config = dict(
    num_hidden_layers=10,
    hidden_size=160,
    num_attention_heads=5,
    num_key_value_heads=1,
    head_dim=32,
    intermediate_size=448,
    vocab_size=8192,
    hidden_act='swiglu',
    norm='rmsnorm',
    norm_place='pre',
    norm_eps=1e-05,
    positions='learned+rope',
    rope_theta=100000.0,
    rope_fraction=1.0,
    qk_norm=False,
    attn_scale=0.177,
    bias='qkv',
    tie_word_embeddings=True,
    parallel_block=False,
    init='normal',
    init_std_qkv=0.038,
    init_std_o=0.0085,
    init_std_up=0.038,
    init_std_down=0.00508,
    init_out_by_depth=True,
    optimizer='cautious_adamw',
    learning_rate=0.00171,
    lr_mult_o=1.09,
    beta1=0.9,
    beta2=0.95,
    lr_head=0.00847,
    max_grad_norm=1.0,
    warmup_steps=289,
    schedule='wsd',
    decay_fraction=0.748,
    decay_shape='square',
    final_lr_fraction=0.0,
    batch_tokens=32768,
    max_seq_len=1024,
    doc_mask=False,
    train_tokens=102000000,
    max_steps=3113,
    dataset='wikipedia_en',
)
MLP neurons of a small language model. Each row is named by its layer, matrix (down: output weights) and neuron, and shows model dimensions 16-111. Each number is 50 + 15 x the weight over its row's rms, rounded and kept within 0 to 99. A neuron's up and down rows have the sign that makes its largest values positive.
After each neuron's rows, "fires before" lists the tokens most often just after its 100 highest values on Wikipedia text that the model never trained on.

L5.down317:50 54 17 68 42 60 50 36 59 67 29 45 80 36 57 37 38 44 39 73 53 55 49 58 60 60 34 38 73 39 62 74 05 33 46 55 23 90 46 25 38 70 63 71 55 32 46 60 41 49 55 33 29 64 60 29 55 51 70 32 27 41 50 83 34 45 62 56 56 38 23 62 59 47 28 55 43 39 41 45 48 42 42 45 43 40 30 36 46 39 51 75 47 69 69 45
fires before: " to", " and", ".", " as", " by"

L3.down389:52 53 47 68 43 42 54 41 33 51 32 28 43 59 15 51 44 40 48 40 36 76 61 67 38 81 63 36 60 39 38 03 40 65 33 55 35 69 65 46 59 62 63 65 52 51 65 45 32 62 33 20 62 82 58 41 39 13 48 54 21 63 48 58 49 40 82 44 64 57 40 64 58 50 31 34 40 71 52 42 61 72 44 32 52 40 41 44 36 64 48 76 49 62 64 61
fires before: " |", "\n", ":", " is"

L2.down356:67 55 47 49 70 54 60 68 26 65 34 51 55 55 72 51 57 48 21 63 70 50 58 53 13 50 14 53 30 57 82 43 20 33 56 26 26 35 56 47 47 63 50 36 62 53 39 24 47 53 12 49 57 56 55 37 50 42 39 48 26 47 52 55 34 40 54 55 71 66 43 62 48 64 51 62 33 27 67 46 33 60 60 52 58 40 64 52 51 44 37 56 56 46 47 50
fires before: " as", " in", " to", " for", " by", " that"

L3.down402:66 48 38 53 52 50 49 56 71 33 53 50 56 61 29 31 59 61 41 65 51 81 23 54 56 54 74 50 42 60 71 46 63 35 25 41 48 49 64 59 25 68 52 50 57 46 47 61 80 46 34 55 38 52 59 66 15 55 47 58 42 27 59 62 46 43 84 47 67 58 50 73 20 58 65 63 49 72 16 49 57 58 49 46 69 62 64 35 61 99 70 40 45 32 34 48
fires before: "\n", " and", " for", ","

L5.down266:75 34 50 62 67 39 65 68 49 67 25 37 58 70 56 56 29 53 45 66 55 56 67 33 43 81 43 47 69 60 70 52 23 38 34 77 18 63 77 59 42 44 53 50 48 41 70 78 52 35 45 44 24 70 52 73 75 36 84 46 48 41 47 82 46 39 35 71 85 48 54 59 50 86 56 36 50 56 34 52 59 63 63 41 82 47 67 52 35 33 41 57 56 43 44 55
fires before: "\n", " of", " to", ".", "==", "ed"

L5.down367:70 38 37 50 45 57 37 61 47 74 53 43 70 43 41 43 02 52 30 32 31 48 45 47 52 43 53 52 56 46 49 40 39 35 23 52 08 49 66 51 74 68 44 29 63 47 39 64 67 53 55 40 30 74 58 48 43 38 55 51 47 64 41 18 65 77 80 55 49 57 79 55 63 48 50 54 46 78 59 65 37 64 66 42 21 21 70 53 92 51 71 54 43 58 71 36
fires before: "\n", ":", "==", " also=="

L5.down224:56 36 47 48 51 65 41 63 51 63 38 49 45 56 53 58 41 33 57 55 43 41 45 52 34 79 52 45 36 77 70 34 63 11 42 53 56 62 56 43 68 39 69 57 61 59 47 70 46 67 58 79 55 26 34 60 44 67 73 83 53 44 64 33 34 52 65 22 64 67 49 99 32 31 58 46 58 69 64 71 42 35 65 67 75 32 42 53 61 80 56 43 64 58 65 67
fires before: "\n", " to", " |"

L3.down245:24 27 13 58 39 45 53 44 57 60 40 53 38 43 27 48 36 29 37 41 40 24 58 57 29 62 68 78 31 52 59 52 41 37 48 76 46 69 56 49 44 71 53 50 80 55 38 44 58 37 42 56 36 55 55 60 36 36 41 71 42 37 40 67 49 58 06 88 49 49 72 28 54 67 46 58 32 66 41 44 43 39 46 37 59 64 60 46 54 85 54 50 51 49 45 48
fires before: "\n"

L2.down22:66 33 62 56 87 59 35 40 46 40 10 22 52 48 52 46 45 52 56 40 30 72 27 81 47 46 36 18 47 51 45 26 52 70 34 28 40 65 44 32 37 61 58 79 44 44 52 52 42 60 55 55 31 43 70 53 40 44 66 56 31 65 45 53 46 29 84 48 72 55 49 65 57 45 29 40 73 78 53 65 48 79 35 56 36 39 32 45 41 80 37 55 52 69 60 34
fires before: " |", "\n", " is", " and", " (born"

L3.down441:30 59 36 71 42 68 72 61 25 28 70 56 53 50 42 47 42 42 14 45 31 34 52 59 37 56 33 49 72 74 60 43 54 43 61 45 27 50 73 56 60 58 13 55 75 29 49 54 41 59 46 49 34 31 54 64 56 72 24 45 30 74 37 33 80 67 82 46 35 43 56 80 38 51 34 72 36 39 27 56 57 56 18 52 69 53 43 72 52 80 76 49 69 42 68 57
fires before: "\n", "les"

L2.down295:91 27 59 55 61 23 60 43 42 52 69 49 53 66 42 59 07 25 39 19 51 60 61 43 57 34 56 50 42 77 43 30 49 06 35 60 34 80 68 42 55 67 52 64 46 38 47 00 28 44 44 38 50 58 23 54 45 41 49 39 40 56 51 49 62 50 26 51 72 64 46 75 60 59 56 55 19 38 49 46 57 44 45 51 50 50 57 34 32 23 50 61 60 73 53 65
fires before: "\n", " ("

L2.down354:53 32 37 57 64 47 51 47 39 50 52 53 60 47 41 51 04 45 44 34 47 46 51 57 29 47 70 67 41 73 63 56 62 36 47 77 67 42 52 35 42 97 62 44 62 76 22 30 52 31 36 65 36 38 28 73 56 47 56 46 45 49 63 56 63 40 14 50 73 59 50 50 60 57 68 58 48 62 38 65 48 53 58 71 51 49 58 45 71 77 73 46 78 71 63 41
fires before: "\n"

L5.down348:79 48 43 65 53 44 36 34 33 56 23 50 56 72 52 66 51 29 45 35 54 57 33 49 37 84 29 28 64 30 70 46 38 55 23 58 23 91 85 51 46 73 60 57 52 80 56 42 52 68 45 50 20 59 45 66 43 47 69 26 73 66 61 55 41 55 52 63 42 53 34 64 53 60 58 42 57 38 47 46 23 58 57 63 46 53 38 50 51 45 49 55 45 31 48 61
fires before: " |", "\n", " Be", "re"